config = dict(
    num_key_value_heads=1,
    vocab_size=2048,
    norm='rmsnorm',
    bias='qkv',
    init='uniform',
    init_std_down=0.0,
    train_tokens=899800000,
)
MLP neurons of a small language model. Each row is named by its layer, matrix (gate and up: input weights) and neuron, and shows model dimensions 16-79. Each number is 128 + 32 x the weight over its row's rms, rounded and kept within 0 to 255. A neuron's up and down rows have the sign that makes its largest values positive.
Before each neuron's rows, "fires in" lists the words (lower case) most often at its 100 highest values on Wikipedia text that the model never trained on.

fires in: "of", "at", "apps", "anniversary"
L7.gate32 [201  94  99 124 157 182 163 149 155 132 150 159 139 123 201 151 164 104 140  96 143 106 112 141 101 172 129 153 148 136 103 131 127 133  91 103 207 112  87 122  89 145  85 111 101 172 158 117 154 131 192 119 115 135  96 114 113 135 154 152  98 191  95 115]
L7.up32 [113 148 120  81  88 145 112 177 148 137 122 154 137  86 111 129  65 145  68 137 129 149 189 109 135 111 107  94 128  82 171 129  80  84 161 103 162 170 122 152 134 176 164 148 100 120  36 124 180 130 147  97 115 142 193 121 162  93 187  84 154 104 118 135]

fires in: "for", "roman", "advanced", "afghanistan"
L7.gate835 [119 110 129  88 134 221  96 156 107 143 145 173 154 150 113  90 179  92 106 186 147 133 129 110 111  84 110  90 148 136 139 144 119 164 121 115 124 135 194 133 150 125 146 190 158 133 117 114  70 136 128 141 152 123 139 160 190 152 137 121 116 158 100  68]
L7.up835 [110 136  38 175  68 167  55  70 134 165  85 113 145 115 128 119 108 142 166 178  88 136 106 150  31 134  88  88 129 185 101 157 123  88 120 134 133 181 136 125 138  80 117 139  72 178 130 128 124 125 125 143 133 124 109 194 163  78 145 100 131 161 139 154]

fires in: "tv", "bbc", "television", "local", "community", "series"
L4.gate658 [141 181 137 141 121 159 149 169 178 127 145 169 142 131 106  99  87 134 115 143 142 199 131 114 170 155 142  65 176  84 151 144  96 158 119 154 117 120  80 112 152 123 200 204 166 135 171 168 142 156  99 103 157  88 120 128 120 112 153 155 108  96 175 155]
L4.up658 [113 137 150 133 146 180 148 106 195 167 117 144 158 116 117 136 164 128 146 162 128 146  72  55  80 132 180  64 175 119  68 136  82 138 102 115  83 177  86 129 143  83 190 122 180 156 129  90 138 157  85 136 102 142  74 132 124 156 177 183 125 105 153  86]

fires in: "born", "built", "founded", "up", "died", "website"
L9.gate347 [129 153 153 157 178 126 133  81 129 132 152 170  72 109  75 152 156 160 100 149  94  82 111 199 139 120 104 132 133  96 121 145 156 174 139 126 109 109 155 137 101 113 109  96 158 104 190 113 106 145 105 142 166 101 166 137 156 147 186 106 146 132  56 150]
L9.up347 [176 162 147  85  73 141 148 121 161 138 134 119 108  81  63  64 135 133 148 144 114 143 139  72 174 114 169 198 189 116 123 113 108 113 105 120 163 142 180 157 102 111 153 147 183 111 143 103 166 146  92  95 100  77 108 157 135  99 137 120  94 147 116 140]

fires in: "there", "creek", "therefore", "cree", "certain"
L4.gate201 [135 129 138 126 116 100 132 179  89 105 159  88 138  88 151 124 112 105  71 111 113 155 127 166 151 139  91  63 108 136 149 170 114 104 156 105 157 180 133 152 131 137 173 193 147 137 148 197  91  91 138 175 144  69  97 124 171 165  97 180 145 139 124 173]
L4.up201 [115  75  95 150 174 137 137 103 158 160 131  45 145 124  98 165 104 163 158  90 131 178 143 149 135 105 156 128  75 133 121  53  98 111 104 181 126 123  86 130 115 121 126 103  81 157 146 184 134 118 122 153 165  98 105 110 140  98  89 178 130 131 112 135]

fires in: "and", "only", "different", "early", "unique", "authored"
L8.gate948 [158 144 134 118 103 119 119 157 155 138 160  98 105  87  83 125 171 139 141 169 138 117 141 141 114 173  76 122 130 120 155 171 214  89  78  72 147 126 152  79 168 111 164 173 117  96  99 170  79  68 154  93  11  94 178 124 127 113  94 164  75  90 160 162]
L8.up948 [193 191 133 102  96  96 125 123 128 136 170  78 115 114 192 168 184 178 101 128  85  81 128  87  87 109 144 198 101 159 125 142 163 159 105  53 131 143  78 110 110 162 130 154 156 109 125 168 135 151 147  96 134 139  97 215 141 102  45 106 150 102  88 102]

fires in: "early", "release", "date", "notable", "late", "history"
L8.gate215 [184 153  54  54 121 155 158 124  96 108 177 125 117  83  94 132  91 130 129 163 104 152 156 134 127 180 129  66  99  77 130 160 149 161 155 129 133 125 153 163 175 118 146 145  96 180 115  96 164 171 111 165  90 112  96 100 182 169 130 126  72 109 140 151]
L8.up215 [168  82 121 126 180 141  98 122  80  97 179 127  92 155 124 119 100 163 145 165 158 109 157  72 159 141  96  98 168 175 132 156 115 100 212  78 151 180  66  78 132 182 162 145 149 133 186 121 125 176 154 106 136 126 111  74 138 183 122 100  92  86 172 139]

fires in: "league", "championships", "round", "cup", "championship", "world"
L7.gate305 [106 159 148 107 115 131 135 155 153 116 107  84 106 133 159  53  85 111 111 134 108  92 131 157 138 121 120 122 187  98 135 125  48  63 109  94 125 124 136 111 164 134 169 202 115 119  82 163 144 165 120 159 168 142  94 112 120 108 159 138  86  77 142 135]
L7.up305 [161 165 173 113 115 102 190 184 156 163  98 186 192 154 140 115 160  80 111 123 157 145 136 152 155 148 172 146 157 123 200 129 119 130 171 132 139  77 126 113  89 153 107 158 146  92 153  80  88 131  80 146 148  85 121 113 176 189 135 150 166 175 104  99]

fires in: "on", "once", "one"
L6.gate461 [158 125 149 149 147 158 131 148 110 138 161 160 106  89  75 180 172 132 138  56 168  64 141 188 200 142 116 127 161  94 134 179 125  75 138 148  67 101 126  79 153 133 125 152  77 130  79  94  92 128 155 159 140 100 117 148 128 127 108 107 140 138  92  67]
L6.up461 [149 133  82 147 127 117 119  77 135 108 100 142  38  84  79 173 124 181 157 103 143 115 144 143 133 131 139 137 122 149 165 188 118 131 154 141  87 115 116  96 177 125 118 152 215 127  93 143 167 153  99 151  95 120 168 137 107 181  64 133 161 230 219 118]

fires in: "used", "use", "designed", "control", "texas"
L4.gate938 [143 114 170 103 114  74 115 127  39 153 139 136 139 112  62 128  94 120  99 129 121 151 161 154 148 126  78 178 156 107 154 115  32 170 148 190 135 100 146 117 108 102 100 152 121  99 132 136 103 109 135  89 160 127 106 130  97  92 115 149 104  63 126 146]
L4.up938 [ 79 113 132  98 154 142 150 112 115 141 104 157 165  99 111 136 145 124 120 116  90  89  95 134 115 127  61 159 185  63 158 172 134 129 152 147 159 148 116 146 120  80  98 132 128  85 209 144 124 138 168  77 167  80 136 122  95 159 139 109 148 168  23  84]

fires in: "was", "been", "history", "late"
L7.gate819 [139 133 135  73 120 118 127 147  96 106 130 162  87 100  99 170 140 110 110  83 131  87 102  86 128 109 176 114 127 166 149 123 101 143 133 158 197 110 135 128 143 119 189 124  87 163 122 160 142 120 163 161 156 110  62 130 177 111 104 141 133 131 130  68]
L7.up819 [135  89  97  42 159  95 122 133  99  85 138 117 152 138 105 172 110 100  82 142 153 151 130 133 129 116 119 114  87 127  64 133 142 174 105  87 137 142 156 132  90 122 114 161 109  94 120 122  96 119 106 134 135 122 133 165 177 214 119  78  76 129 111 126]

fires in: "on", "arrested", "one", "returned"
L8.gate625 [167 111  97 130 153 172 151 118 132 188 157 129  44 155  89 143 171 154 120 119 131  99 121 125 113 157 147 192 125  83  73 133 126 151  91 134 175 122 143 167  62 101 101 147 119 153  97 157 135 131 136 152 112 126 182 133 114 158 158 119 144 116 180 138]
L8.up625 [142  71 172  99  94 185 101 151 153 155 119 146 118 158 159 165 131 131 138 139 128 155 125 116  97 203 145 146 144  81 108 113 141 170  82 121 167 135 112 128 137 194 155 156 173 166 122 118 119 109 119 120  78  56 102 135 128 168 122  96 166 153 166 147]

fires in: "would", "could", "did", "contract", "will", "does"
L6.gate803 [ 93 137 163 165 128 117 123 142  76 137 108  93  94 105  91 115 139  71  86 149 206 107  79 163 168 129 118 140 160  91 117  91 148 167 164 110  86  93 104 137 179  99 136 166 154 115  81 118 126 137 136 118 151 114 149  55 124 108 156 130 134 110 107  87]
L6.up803 [195  70  83 112 131 138  72 149 209 109 152 149 151  67 113 119 143 149 174  68  95  96 130 139 187 154  94 119 130  63  92 179 126 154 166 166 127 101 107 122 107 143 130  96 117 111 136  89 107 104 130 173  98 126 159  89  86 172 178 129 162  66  90  97]

fires in: "no", "non", "nominated", "nomination", "novel", "normal"
L4.gate872 [165  94 161 135 150 193 138 165 102 179 115 105 136 175 131  65 148  63 111 135 141 148 177 105  85 178 144 185 145 141 152 137 141 180 117 116 119  85  84  93 207 167 137 169 138 100 107  66 150 158  70 164 130 114 133  95 155 135 130 153 156 170 104 162]
L4.up872 [165 103  88 136 146 116 111  58  57 136 144 113 130 175 115  89  96 160  87 188 148 148 149  93 138 185 203  69 117 141 150 168 148 104 176 154 167 115 171 162 162 149 110 174 146 146 166 162 149 145 116 116 145 122  78  67 142 150  85 121 129 108  90 115]

fires in: "up", "in", "of", "to", "off"
L4.gate882 [100 153 119 109 106 141 121 200 127 167 203 175 162 186  81 118 161 167 134 101 101 112 180 116 148  63 157  71 172 123 178 116  44 121  79  90 133 147  96 114 208 119 150  82 126 119 120 153 154 144 139 111 146 115 137 115 101 166 116 126 105 121 136 164]
L4.up882 [147 116 127 110 104 138 102 173  53  98 126 132 191 120 110  69 138 176 107  81 132 157 121 108 146 113 133  92  93 111 151  87  96 140 162 153 142 128 135 118 111  77  99 127  69 133 139  72  73 143 167 127 125  80 165 154 134 157 144 127 197 176 120 102]

fires in: "to", "of", "given", "described", "awarded"
L9.gate674 [153 144  87 178 107 137 107 137 140  48 163 133 131 156 145 170 156  93  80 156 125 133 114 113 147 109 110 129 108  95 133  82 157 166 114 136 156 124 206  67 125 115  90 129  87 100 121 139  97 122 143  82 121 126 109 158 196 139 130 125 132 121 129 110]
L9.up674 [ 95 133 108 138 190 164 132 135 145 150 151 138  54 115 143 144 188 104 161 111  59 131 147 141  87 101 105  77 131  99 121 194 137 149 141  83 166 141 154 111 174  95 148  60 147  84 117  73 101 113 131 160 105 117 158 128 151 114 167 109 161 113 162 105]

fires in: "for"
L4.gate434 [123 165 133 147  94 183 152 130  75 135 144 219 141 154 162 195 192 127 109 159  60 106 139  81 141  53 143  85 135 180 118  99  92 169  90  55 120 212 115 131 154  97 113  95 160  94  69  82 108 156 102 142 146  91 102 160 132 116 143 103  99 146 144 114]
L4.up434 [151  98 118  81 134 183 138 192 116 165 128 149  91 194 112 126 105 128 122 119  87 152  83 147 147 137 101 125 137 123 181 150 191 183  86  93 115 151 100 110  89 135 145 203 126 112 127 156 144 167 105 126 126  87  98 105 122 170 129 103 123 106 164 124]

fires in: "for", "with", "in"
L4.gate848 [ 96 162 125 139  88 135  74  99 112 139 115 190 148 170 101 152 121 140 176 122  97 148 140 137 142 103  51  82  89 101 124 127  79 149 116 160 128 113  32 120 139 196 109 175 166  73 124  98  97 127 155 154 123 108  85 150 132  84  89 113 107 173  53 113]
L4.up848 [109  91 109 138 111 100 124 101 129 141 179 155 183 152 102 121 111  99 123 124 111 175 182 150 103 118  96 106 176 133 161 126 149 132 165 168 104 101 126 115 169 115 142 106 128 122 167 131  98 152  84 138  83 220 127 105 155 127 162  82 155 105 125 136]

fires in: "york", "oregon", "ohio", "mississippi", "georgia", "angeles"
L4.gate835 [151 118 110  85  93 161  98  91 144 100 153 168 136 161 142 147 123 147 150  89 110  96 129 162 175 124 185 111 169  62 146 153  79 188 155 112 106  93  75 107 174 147 139 177 103 149 160 130 130 108 122 136 135 140 145 174  96  99 176 162  94  89 161 105]
L4.up835 [150 141  90  95 107 108  41 190 134  81 118 152 121 132 127  89 111 157 105  95 151 203 106 120 163 175 110 113 116 122 122 161 114  99 182  85 143 100 128 127 156  67 142 108 154 138 133  94 128 166 194 120  99 193 127 166 114 150 119  81  47 131 166 147]

fires in: "film", "series", "language", "books", "episode", "book"
L6.gate648 [ 96 154 128  74 107 122 152 161 103 144 159  93 118 154 146  90 118 107 135 138 141 201 114 164  92 128 168 175  88 200 128 202 129 104 116  95 137 145 117  88 125 150 180 167  98 171  85 171 149 141 190 112 164 105 106 108 165 123 147 114 146 148  86 166]
L6.up648 [133 155  90 158 151 108 136 136 172  89 153 117 131 150 208 153 146 123 155 142 104 125 108 134 130  52 165 156 115 125 197 131  65 115 104 145 132 129  82  70 151 180 174 139 128 116  96 154 138 153 150  69 103 109 181 146  95 105  71 126 115 148  56 137]

fires in: "and"
L7.gate501 [122 171 144 123 162 179 127  96 175 182 100 116 135 179 133 120 118 115 170 172 101  76  75 102  68 135 145 111 169  82 119 149 160 137 125 103 137  79 146 132 177 139 192 125 158 129 138 138  82 164 124 143 147 129 109 118 151 125  54 123 144 126 115 133]
L7.up501 [159 121 178 198 120 164 151 164 146 110 134  96  75  81  71 121  79 221 112 115 168 184 142  66 147 156 134  97  76 145 131  89 168 109 150 102 129 145 168  73  39 128 158 136 180  38 104 143 106 158 150 154 136 111 131 142 105 170 108 142 149  59 153 120]